{"num_hidden_layers": 14, "num_attention_heads": 7, "head_dim": 64, "norm": "layernorm", "qk_norm": true, "attn_scale": 0.145, "init_std_qkv": 0.0253, "init_std_up": 0.0253, "init_std_down": 0.0, "lr_head": 0.00396, "decay_fraction": 1.0, "max_seq_len": 512, "z_loss": 0.0001}
MLP neurons of a small language model. Each row is named by its layer, matrix (up: input weights) and neuron, and shows model dimensions 330-425. Each number is 50 + 12 x the weight over its row's rms, rounded and kept within 0 to 99.
A block is one neuron, or neurons of one layer that tend to fire together. Before each block is what it responds to, as a language model described it from the Wikipedia text at the highest values.

Responds to: Words after a linking or role verb that introduce someone's role or status, mostly biographies: served as, became a, was a, returned as.
L7.up46:64 75 49 34 35 40 44 56 30 43 56 57 64 62 50 48 35 52 71 55 55 58 55 53 65 48 41 74 36 35 57 43 48 67 33 64 60 48 70 51 51 57 51 43 35 74 42 59 57 47 48 54 48 76 56 35 52 32 40 53 42 49 55 33 54 45 42 51 62 61 51 45 48 48 59 52 53 67 74 50 64 41 52 38 14 61 46 33 52 62 64 47 56 46 58 43
L7.up263:43 48 50 41 51 57 44 49 47 48 44 61 58 34 28 64 54 38 50 37 48 43 70 60 67 49 60 60 36 62 42 64 54 47 62 51 39 37 46 25 51 61 52 37 37 66 60 42 54 52 39 51 71 70 53 37 55 37 55 50 57 61 51 63 39 25 63 45 43 51 74 44 46 61 69 53 39 55 60 47 62 51 40 53 63 38 24 45 24 57 52 71 42 36 53 49
L7.up367:38 61 47 18 60 40 53 63 57 47 34 50 60 41 34 79 64 55 47 58 67 39 34 61 42 11 38 48 30 42 52 54 28 30 53 48 73 40 67 31 44 75 24 33 56 58 46 38 54 50 60 32 53 70 56 40 41 60 56 62 47 34 59 53 44 30 61 44 63 39 45 54 52 60 64 45 43 58 56 42 72 40 53 39 43 65 82 54 50 34 46 50 57 35 57 77
L7.up1079:42 63 36 32 35 57 44 46 65 40 64 58 23 67 37 42 34 34 42 56 65 53 44 50 71 31 37 78 63 47 73 59 48 52 36 45 57 36 52 40 62 66 61 47 43 45 66 52 48 56 53 62 62 39 52 45 49 39 38 54 41 64 49 49 60 24 49 67 54 43 53 64 33 60 44 35 59 46 42 48 60 55 68 36 36 43 72 38 53 75 62 53 33 45 68 52
L7.up1220:62 56 56 52 72 72 37 52 69 58 29 43 31 47 39 52 24 55 39 83 23 43 45 43 62 44 44 63 77 44 45 53 35 42 65 34 56 54 45 51 58 50 42 62 33 42 52 73 50 27 39 59 50 49 57 52 66 70 60 41 35 33 38 46 24 51 53 54 73 67 60 48 41 53 47 48 49 69 25 46 62 63 34 44 55 52 20 49 29 43 36 47 75 51 49 71
L7.up1290:77 57 39 24 52 64 56 15 35 41 30 47 45 40 32 65 46 51 41 46 38 44 49 37 49 47 37 56 74 49 51 43 60 23 56 28 54 48 45 34 52 56 43 42 54 54 47 65 50 47 20 51 70 81 64 39 60 45 78 40 53 35 53 45 29 29 40 44 48 50 43 44 50 49 67 76 51 44 30 38 51 53 63 47 78 50 58 32 63 51 46 55 37 72 53 90
L7.up1497:78 83 35 38 49 30 47 50 50 34 45 56 49 45 36 67 26 62 55 47 54 60 55 61 64 73 36 84 62 36 62 43 39 37 32 24 49 36 49 60 60 67 56 36 52 56 40 62 53 69 56 58 62 42 50 52 42 51 51 44 53 56 49 41 29 28 55 58 52 49 51 63 39 58 60 29 49 66 50 39 74 60 62 39 41 39 53 42 51 56 60 50 46 54 55 67
L7.up1506:32 79 43 52 66 64 44 36 49 40 33 50 60 59 49 80 44 47 71 54 45 48 63 60 71 43 48 34 45 48 44 53 47 60 45 40 53 58 33 43 66 46 48 54 30 57 69 53 42 60 42 44 58 47 40 56 48 64 65 47 62 27 54 63 49 58 33 63 76 48 41 57 50 41 72 23 61 36 39 45 56 50 64 42 35 50 48 36 49 60 57 58 59 64 65 65

Responds to: Past-participle or -able endings completing a predicate after was/is/were, often split word pieces, e.g. estim-ated, avail-able, raid-ed, was sent, was sold.
L9.up890:63 52 41 48 59 48 37 49 53 39 27 61 31 47 51 50 38 45 46 51 69 52 11 51 54 70 46 41 28 86 64 51 39 59 33 59 51 71 51 65 53 45 50 75 44 68 57 50 41 58 49 47 47 37 61 49 56 68 65 57 45 63 50 42 43 59 52 71 51 62 63 53 53 48 49 73 35 39 33 44 60 45 52 39 28 58 57 38 46 35 56 41 60 56 57 45
L9.up909:56 52 62 55 73 60 51 49 57 42 56 59 41 50 25 33 47 34 30 60 62 48 51 58 63 50 58 50 57 46 48 55 59 37 50 67 60 54 48 67 51 45 67 45 31 50 73 37 40 23 47 40 41 37 55 54 52 49 55 35 62 42 67 57 60 57 46 42 58 62 46 44 85 75 61 40 62 64 67 55 85 31 60 57 29 44 58 55 60 64 44 63 42 48 24 55
L9.up1325:54 69 66 35 56 76 61 59 50 37 42 55 43 64 39 20 49 62 38 51 55 53 45 49 54 72 46 43 28 54 52 49 44 35 67 63 51 51 37 60 50 66 64 39 54 42 63 68 51 41 48 35 62 48 62 69 50 47 71 63 70 32 74 41 59 27 34 60 49 40 39 61 55 45 52 64 52 41 37 54 70 54 57 29 45 50 49 39 43 58 56 65 46 71 63 50
L9.up1608:54 52 71 48 54 54 53 60 65 42 32 46 44 35 60 57 66 44 53 62 64 55 52 55 72 40 44 39 50 53 44 67 46 54 27 54 52 69 51 58 44 68 60 29 47 76 73 37 71 59 50 49 64 38 57 66 71 42 53 63 40 17 49 44 47 40 55 47 46 59 67 57 57 58 60 29 40 37 14 59 54 28 54 55 65 41 64 45 58 53 39 37 31 89 60 59

Responds to: Final suffix piece of a verb split into several tokens, mostly past-tense -ed (sett-led, plann-ed, comple-ted), in historical or narrative prose, also -ing and -ation endings.
L7.up254:53 65 60 41 51 62 60 47 45 55 57 58 44 57 39 43 47 48 49 66 42 37 61 58 68 58 37 65 51 63 61 46 41 55 69 44 55 69 58 32 55 46 63 46 45 54 58 58 78 60 38 61 61 50 62 37 43 52 43 42 54 36 51 34 47 44 32 44 59 74 57 56 52 60 51 47 56 54 41 46 52 54 54 41 62 24 40 49 26 69 48 41 17 42 46 62
L7.up268:31 64 43 24 45 49 59 66 66 23 52 64 50 53 50 51 59 36 55 65 27 49 53 35 61 61 55 75 54 59 18 44 71 46 66 37 46 61 45 38 59 38 73 64 56 38 26 61 68 70 43 65 47 47 69 58 54 68 57 63 59 66 40 50 20 35 37 36 57 52 43 59 52 34 38 54 46 34 44 48 66 67 46 28 71 40 39 49 58 84 56 55 31 70 38 47
L7.up508:57 66 52 25 33 43 61 51 43 59 48 52 49 42 60 55 38 37 53 60 52 53 48 28 48 46 59 66 63 56 62 66 61 54 56 39 39 59 72 31 62 53 38 45 32 68 59 50 41 31 52 64 63 45 72 51 62 38 53 41 47 36 44 48 33 29 62 70 59 63 51 62 57 45 60 47 25 56 32 84 67 54 37 51 61 54 36 31 49 55 38 49 53 40 60 70
L7.up954:47 63 60 48 70 70 51 61 37 33 41 59 49 51 48 30 25 45 64 56 58 36 39 64 58 67 39 55 54 75 66 51 38 63 45 52 49 35 55 27 47 48 51 63 61 33 70 68 59 42 24 27 51 53 71 41 50 26 35 47 64 37 59 58 44 39 46 44 63 47 57 65 50 50 56 63 48 70 36 51 74 56 49 65 55 22 35 27 44 59 74 51 53 64 53 43
L7.up1019:44 60 94 49 44 46 53 51 28 53 35 55 50 64 41 43 55 30 52 38 45 66 46 60 39 28 73 60 42 38 63 49 51 52 76 58 40 47 41 26 57 48 47 38 50 74 41 62 74 56 36 65 49 35 58 45 57 49 38 38 45 39 43 55 50 35 44 56 39 65 49 49 51 62 48 37 55 44 60 23 60 48 58 22 66 36 42 54 54 32 44 52 32 49 51 71
L7.up1172:77 65 55 37 55 63 65 49 44 43 46 56 25 62 21 46 50 55 30 77 60 45 25 53 57 40 52 53 50 45 55 54 61 39 53 56 57 64 49 42 53 66 48 53 49 41 36 52 41 47 57 61 47 38 65 23 56 54 42 52 50 39 63 59 31 44 26 47 52 50 47 36 51 56 66 45 60 57 46 53 65 54 53 40 65 45 35 49 48 39 37 62 51 74 64 64
L7.up1173:60 50 54 34 49 71 26 57 39 57 71 54 44 45 14 32 41 43 35 45 35 56 41 45 69 52 60 40 40 58 49 53 38 32 41 22 44 43 66 65 68 67 50 51 64 38 60 45 61 52 53 70 72 40 63 38 63 49 62 49 55 30 56 55 30 60 41 35 55 47 56 49 70 66 51 69 39 66 63 21 56 68 32 30 52 40 30 65 58 64 41 60 51 42 59 62
L7.up1782:58 82 57 33 46 41 50 65 45 51 46 61 26 36 25 64 51 58 40 50 40 39 64 42 44 44 57 57 60 33 47 58 30 43 51 52 56 40 50 38 43 63 46 60 54 52 62 51 56 42 54 62 56 53 65 48 42 47 56 47 40 15 34 57 54 28 67 63 55 58 53 54 43 49 65 67 23 50 54 43 81 53 39 40 49 52 81 43 37 39 45 32 45 72 37 60

Responds to: Closing parenthesis ending a short parenthetical gloss, such as an abbreviation, country code, translation or number, e.g. (GER), (ATypI), (aet).
L2.up111:73 33 65 41 49 55 41 50 43 38 45 56 69 67 62 71 17 48 53 42 61 63 51 48 58 37 67 58 53 43 52 36 61 46 52 69 46 54 55 31 43 52 68 56 54 37 59 70 71 54 57 50 43 61 55 60 37 12 55 48 57 51 44 28 44 60 46 54 58 46 52 58 60 45 49 37 50 50 63 47 35 68 56 50 58 45 43 55 42 39 33 43 55 65 58 58
L2.up1093:70 24 50 57 46 40 51 17 30 43 52 70 63 74 48 49 48 50 58 50 43 42 37 55 78 54 56 53 34 51 47 47 54 61 51 51 68 57 43 55 46 40 61 50 59 46 41 52 70 48 28 60 43 28 54 38 49 60 73 37 30 50 47 44 57 47 52 40 56 51 53 43 61 52 39 37 71 72 53 57 45 68 67 52 60 62 53 44 60 44 61 62 42 61 57 45

Responds to: Month names and time words starting a date phrase, e.g. on February, In June, 8 November; also word-initial On/In pieces like Ontario.
L2.up649:42 60 45 43 53 30 41 50 32 51 43 59 39 51 48 59 48 65 47 53 53 46 49 31 68 36 50 50 50 44 43 44 58 31 50 35 48 37 66 26 54 61 59 44 63 45 67 65 65 48 78 61 60 41 52 37 55 57 38 55 51 42 61 42 33 38 84 30 64 50 62 51 42 63 61 54 54 33 72 48 73 67 62 36 30 58 40 39 34 65 66 57 49 64 45 69
L2.up1580:56 60 44 45 58 24 47 24 67 55 46 71 41 45 30 52 51 58 67 49 58 51 69 46 24 43 46 52 55 77 44 35 33 44 67 46 47 49 47 35 71 51 57 50 61 70 44 50 52 44 57 44 45 66 42 48 45 44 29 62 36 30 45 49 38 67 57 39 39 85 45 68 44 44 68 25 42 65 55 59 42 72 30 39 62 65 42 40 36 31 45 29 64 34 38 63

Responds to: Main verbs right after a sentence's subject, often past tense or word-initial pieces: began, joined, signed, named, appeared, opened, established.
L2.up139:39 49 51 43 35 59 34 40 54 55 38 51 74 58 45 73 38 60 48 69 64 40 34 54 53 60 48 62 40 50 77 28 43 34 53 44 30 32 47 30 53 46 81 34 50 45 67 57 66 61 46 61 50 52 43 55 42 40 33 53 39 61 47 52 55 28 64 64 50 70 43 51 50 47 70 55 64 37 57 49 29 64 60 36 53 58 60 14 58 57 46 66 48 71 82 72
L2.up730:48 45 52 48 41 60 49 61 26 37 23 42 55 62 42 72 28 52 57 52 33 31 21 56 36 55 50 43 41 54 32 52 51 59 47 46 49 43 38 54 49 38 58 50 45 54 56 68 46 51 50 58 45 53 64 51 60 28 31 59 43 30 65 39 36 50 71 59 67 30 46 42 51 29 63 53 41 60 54 40 52 59 38 37 46 33 45 35 46 49 67 58 69 65 47 59

Responds to: Main finite verbs right after a subject such as he, she, who, or a name, often the ending of a split verb: fl-ed, serv-es, wrote.
L9.up268:59 61 50 35 43 41 55 47 54 63 52 61 45 49 49 44 37 39 54 69 49 33 52 70 71 58 55 55 50 34 30 51 36 54 45 30 51 54 35 30 23 70 49 40 52 52 26 72 55 46 62 39 65 71 59 51 52 53 50 35 54 44 50 40 53 50 56 50 47 39 44 50 49 57 47 42 48 46 46 46 38 58 46 37 76 18 44 38 33 41 53 46 44 57 44 85
L9.up1440:55 47 63 37 54 63 52 42 32 28 23 48 36 50 32 66 50 36 31 59 65 48 55 68 51 29 43 56 58 59 57 52 54 54 44 30 45 56 47 47 39 47 47 24 62 54 48 51 55 47 37 55 62 72 64 46 66 70 42 39 60 52 49 39 46 48 39 54 58 88 66 33 74 56 65 36 51 48 43 52 39 56 65 28 61 50 37 56 52 46 24 50 54 67 46 76
L9.up1682:54 66 37 41 38 56 47 51 25 43 25 44 34 65 43 76 39 40 35 62 56 56 66 49 64 48 47 69 58 45 52 51 13 45 42 41 57 72 43 37 53 65 57 41 52 62 67 57 54 52 24 58 66 41 62 74 55 51 58 39 55 42 59 34 63 54 48 39 41 55 74 53 53 60 27 65 56 56 19 52 49 54 59 59 37 31 22 46 66 34 41 25 51 46 89 54
L9.up1705:76 39 53 45 43 55 46 32 42 41 32 47 48 40 42 48 49 46 37 49 53 42 50 45 53 30 37 58 63 49 74 56 41 47 48 55 65 53 45 45 61 49 36 39 40 60 58 93 52 41 33 36 59 67 68 44 41 49 52 43 50 50 59 34 37 51 37 48 46 66 69 50 55 46 49 50 54 35 54 75 63 66 43 48 66 40 47 34 43 49 54 41 50 65 68 71

Responds to: Closing == or === markers ending Wikipedia section headings such as Works, Economy, Discography; weakly also sentence-final periods.
L9.up33:40 64 58 53 53 63 53 50 39 52 48 57 46 46 42 67 46 46 44 63 52 53 54 56 41 52 68 57 49 51 50 42 60 52 45 44 36 65 46 44 44 71 46 57 66 60 53 47 50 38 29 27 43 58 54 49 55 44 64 47 44 33 53 63 32 53 45 55 63 54 39 39 88 40 57 54 56 62 43 39 57 62 45 55 60 43 39 60 50 69 28 67 19 57 42 52
L9.up103:36 61 28 32 38 48 65 53 58 49 40 44 60 47 36 55 35 42 46 53 43 59 58 63 55 50 44 44 55 62 60 48 72 47 47 52 67 58 37 28 72 66 58 64 33 58 58 56 60 61 30 49 58 43 70 37 54 43 45 46 55 60 53 49 26 55 32 42 61 55 50 41 52 39 37 32 52 50 55 50 79 29 40 62 65 64 45 42 36 40 28 81 62 64 66 43
L9.up250:47 48 38 41 48 41 66 72 52 50 32 47 46 38 31 44 59 60 68 54 38 36 44 49 55 41 42 43 58 42 47 31 61 54 51 45 52 72 28 60 34 52 61 48 58 43 61 35 51 34 50 24 71 49 50 49 49 56 53 37 53 38 57 56 52 66 36 74 61 51 54 59 62 51 42 46 47 50 43 49 58 74 58 49 68 41 59 42 33 36 50 43 28 78 56 53
L9.up431:48 48 56 47 39 60 46 35 44 55 30 53 55 28 41 40 43 47 31 54 41 27 54 65 70 66 53 52 48 46 73 60 26 46 71 51 34 43 58 34 51 55 34 44 42 22 43 39 53 52 42 40 37 67 43 57 50 68 54 59 54 59 37 71 51 35 62 63 50 67 55 56 54 45 48 68 43 57 68 33 59 59 37 52 49 50 46 57 41 36 65 74 41 56 59 56

Responds to: Closing == or === of Wikipedia section headings (==Epidemiology==, ==Bibliography==) and heading-final ")"; also final pieces of foreign names like Karvel-as, Gymn-as-ium.
L7.up209:43 20 66 45 42 37 43 49 51 55 44 27 36 35 60 48 60 22 51 48 49 53 33 49 60 60 66 40 48 49 29 74 58 49 61 74 61 47 31 35 40 51 46 53 56 50 52 41 52 57 52 58 31 59 61 41 68 34 46 81 40 57 53 34 73 55 55 55 69 78 65 59 52 54 43 52 40 60 37 33 54 54 57 41 61 61 60 62 34 51 51 63 58 72 59 53
L7.up287:49 35 42 44 42 50 60 61 35 33 41 26 29 48 31 68 47 37 46 74 66 67 64 65 53 50 37 52 40 39 34 77 60 60 48 53 50 31 33 53 74 82 72 55 41 56 51 45 47 55 53 52 54 57 58 60 27 50 66 46 51 41 59 36 41 51 53 45 52 61 59 55 52 20 44 33 37 54 47 34 49 46 53 52 52 28 50 48 43 32 59 48 65 66 51 54
L7.up325:59 52 29 29 52 38 61 51 53 54 51 41 43 47 63 67 52 34 31 34 49 45 58 69 29 59 62 37 53 32 43 31 59 60 42 60 50 36 38 34 56 56 45 52 26 61 46 47 53 48 38 62 56 48 41 52 42 64 60 57 39 44 65 74 76 42 53 41 72 49 36 54 84 61 59 45 43 54 44 37 64 47 50 18 41 41 22 56 37 31 47 59 41 55 49 61
L7.up344:51 47 32 40 60 54 44 36 38 44 39 52 41 41 40 43 43 33 46 36 42 35 42 61 64 45 56 40 48 39 46 49 58 67 60 50 58 32 39 48 58 79 47 62 46 54 39 64 54 36 47 55 47 53 60 61 62 32 49 37 48 49 62 45 55 55 57 48 62 55 38 45 58 27 65 52 51 46 45 22 82 53 39 49 48 60 21 72 44 40 54 53 25 45 61 60
L7.up643:42 46 56 42 52 47 47 40 51 58 26 55 40 36 50 51 69 29 47 30 24 47 35 54 63 54 63 36 60 41 61 46 41 62 39 70 74 55 32 44 34 64 49 58 50 48 47 67 47 57 72 62 42 53 77 42 42 65 30 49 37 55 48 55 50 29 48 47 48 67 61 63 64 36 36 44 42 68 48 39 52 47 26 61 60 49 56 59 48 51 47 50 37 63 65 50
L7.up793:39 52 49 40 43 41 51 42 47 41 47 53 39 53 59 60 61 43 54 40 46 27 47 53 40 33 48 48 53 51 43 39 46 71 78 58 46 27 32 46 70 57 42 23 49 71 40 50 56 47 18 63 45 79 51 59 61 50 50 45 35 51 42 48 62 58 54 47 47 36 52 37 48 39 66 30 38 76 48 67 60 46 55 50 57 57 33 51 39 43 49 56 61 53 64 75
L7.up851:55 58 69 25 63 42 43 63 38 58 54 58 48 58 42 72 54 40 57 45 50 55 44 75 55 50 41 51 57 50 57 47 72 31 40 44 62 42 48 28 48 57 57 23 59 46 18 54 65 49 54 54 50 52 54 37 53 44 64 51 48 32 53 55 46 31 47 30 56 71 51 58 57 55 61 51 61 58 54 51 57 68 49 49 69 15 61 50 42 66 50 50 47 57 49 57
L7.up1297:38 51 20 40 65 39 61 60 47 50 21 32 33 36 49 52 74 51 44 59 41 48 65 49 58 60 55 41 36 34 45 20 66 50 59 57 44 54 32 52 58 46 80 49 51 58 28 39 47 60 55 54 49 51 54 63 55 55 71 56 53 60 51 54 50 20 39 43 52 63 51 75 43 45 41 39 57 64 36 43 59 44 43 42 53 47 38 68 23 65 40 54 63 75 60 53

Responds to: The word as after verbs assigning a role or rank (selected as, ranked as, styled as), plus fragments like bec(oming) and mid-word pieces (Can-adian, Milw-au-kee).
L2.up610:68 44 30 48 81 52 59 23 54 61 72 70 50 35 39 56 50 61 52 54 46 45 53 35 70 60 49 64 42 40 14 65 51 50 44 35 36 58 56 53 40 50 64 37 52 44 30 56 46 42 29 45 44 48 48 73 52 29 55 49 53 74 41 51 48 39 34 80 36 47 46 60 54 48 55 42 29 60 54 47 74 67 23 64 55 51 24 43 44 46 61 39 40 49 53 57
L2.up1468:48 55 40 40 47 51 60 55 45 46 48 53 73 47 44 43 42 35 48 63 56 43 57 45 33 64 65 30 48 45 43 42 35 58 43 26 52 52 22 53 61 45 55 33 61 30 56 68 55 36 41 44 78 55 38 56 39 29 41 51 41 57 32 63 33 56 49 47 53 68 38 59 51 53 43 45 44 45 36 70 28 64 55 38 65 56 64 39 44 60 43 48 62 41 32 56

Responds to: Temporal words opening a time clause or phrase, in narrative, history and road-route text, especially before, after, until, when, during.
L7.up3:80 62 40 46 61 52 78 45 46 38 54 54 47 51 71 51 56 63 49 74 56 41 49 57 47 49 53 56 60 49 49 65 75 72 62 57 39 36 41 53 57 44 52 53 31 60 46 64 66 33 44 70 50 30 74 57 63 53 45 51 35 61 42 55 59 55 60 73 63 54 62 49 56 59 66 52 54 75 43 52 60 65 47 47 44 54 49 43 48 52 50 67 24 73 49 70
L7.up442:64 55 54 55 46 67 81 42 60 56 47 69 58 67 82 53 53 56 45 65 53 51 62 48 29 33 43 61 57 65 38 51 63 48 56 46 57 47 41 33 53 61 48 45 62 52 58 58 50 55 38 51 44 53 65 36 60 56 29 65 54 46 46 55 36 45 53 41 52 49 40 32 63 40 38 42 46 44 52 54 69 48 48 44 61 67 49 47 40 58 43 45 53 50 66 61
L7.up717:42 29 31 60 39 54 41 61 69 62 54 60 48 56 54 55 59 44 53 34 46 55 62 48 41 18 48 47 30 31 45 42 49 54 41 51 82 52 38 59 65 58 61 66 51 48 41 51 61 60 58 57 52 54 48 53 41 45 45 36 68 51 42 55 49 66 38 58 60 56 48 74 57 66 64 62 56 41 62 36 36 35 39 62 58 41 41 44 44 62 37 55 43 43 25 40
L7.up788:73 37 65 56 67 55 52 38 52 53 34 59 50 56 62 47 54 41 57 59 47 56 56 69 44 23 50 64 32 56 23 53 50 33 47 65 37 41 59 73 53 61 46 52 52 42 54 60 58 32 51 57 36 60 47 42 41 41 45 65 56 58 51 61 51 29 59 44 51 52 42 43 46 37 53 61 69 50 43 71 35 64 62 58 66 41 76 38 51 31 49 56 32 66 46 68
L7.up823:75 54 54 50 78 52 49 56 37 47 43 52 43 39 72 59 60 55 80 28 61 32 61 31 39 64 42 49 51 39 52 39 67 44 44 44 54 47 64 65 47 50 61 43 47 30 48 61 57 61 66 54 52 36 55 56 52 53 55 76 42 68 49 83 56 49 39 74 52 63 36 48 61 55 60 61 31 47 37 40 50 58 57 57 67 52 31 32 34 56 40 49 63 65 41 47
L7.up897:65 50 67 57 55 54 48 52 42 53 42 53 41 40 53 45 51 61 46 50 43 50 39 31 53 61 64 56 45 29 44 43 58 68 70 54 30 49 60 49 48 44 43 25 53 25 49 47 68 45 69 53 49 56 66 56 37 32 57 53 48 53 48 54 73 34 57 45 52 55 38 48 59 53 42 56 68 53 23 51 60 66 68 51 53 31 42 49 41 70 19 68 28 54 55 35
L7.up1652:65 23 45 48 57 41 51 51 56 55 39 59 86 57 80 47 63 49 62 42 34 30 51 40 56 59 70 53 66 49 43 40 70 48 39 52 46 52 45 54 55 64 35 42 82 43 53 63 42 29 39 58 47 61 33 54 25 45 46 55 60 61 48 68 59 49 56 53 66 39 49 63 59 52 58 46 46 34 63 56 38 64 52 43 51 57 30 60 51 54 53 40 46 54 55 52
L7.up1771:60 54 45 40 54 58 48 30 42 76 53 43 52 64 65 40 51 48 62 59 35 68 63 61 54 30 63 50 60 45 55 59 67 49 53 53 52 48 51 63 47 55 24 55 41 51 40 71 51 45 19 42 49 48 45 46 61 46 57 43 49 71 21 40 55 56 52 49 53 53 55 36 42 66 54 26 54 65 50 57 41 59 57 41 56 43 45 47 41 43 29 52 51 61 54 59

Responds to: Mostly "with" (also after, about, when, who, which) or a main verb like began, took, caused, right after a subject or clause, e.g. arrived in August with, Ramos took.
L9.up278:73 45 52 47 42 52 64 39 28 54 73 69 59 67 59 49 64 33 65 71 63 40 55 46 70 44 81 58 60 69 49 41 65 49 36 44 47 54 43 50 62 53 73 60 66 67 59 52 41 32 44 47 66 48 61 40 35 37 68 47 78 51 43 38 46 32 52 43 43 70 34 67 63 39 51 48 34 63 38 41 68 58 54 41 60 32 49 45 41 43 40 16 43 69 46 66
L9.up886:61 54 51 50 56 55 63 49 35 63 39 30 61 59 66 50 52 39 74 57 45 54 59 48 42 53 75 43 30 49 44 47 47 41 35 28 57 53 41 40 57 53 47 64 45 35 55 42 53 49 44 60 51 49 50 50 60 41 59 38 50 74 36 50 41 47 43 41 56 32 54 48 43 43 51 48 39 60 44 28 31 58 74 32 57 33 35 55 42 72 45 35 37 43 49 67
L9.up1312:47 52 44 40 57 50 58 60 52 71 55 44 46 32 42 66 41 54 52 34 39 54 48 60 75 52 46 55 73 42 43 48 72 59 52 43 54 60 37 27 55 45 62 46 49 47 47 56 42 51 61 51 65 33 52 54 53 38 54 47 49 50 41 44 49 42 44 37 43 50 48 63 58 57 65 45 33 38 57 59 52 59 41 49 59 62 42 32 36 63 51 58 38 49 58 49
L9.up1447:47 42 53 50 66 73 66 51 35 43 28 43 49 58 53 79 48 53 46 51 21 55 43 56 50 62 50 43 62 69 28 62 69 47 57 59 63 54 57 49 48 66 63 50 53 76 50 54 57 44 23 47 52 72 49 45 43 44 34 52 64 69 47 48 47 58 65 51 47 50 43 60 51 37 56 48 43 41 45 63 49 70 46 62 57 30 31 56 50 51 59 53 41 63 51 59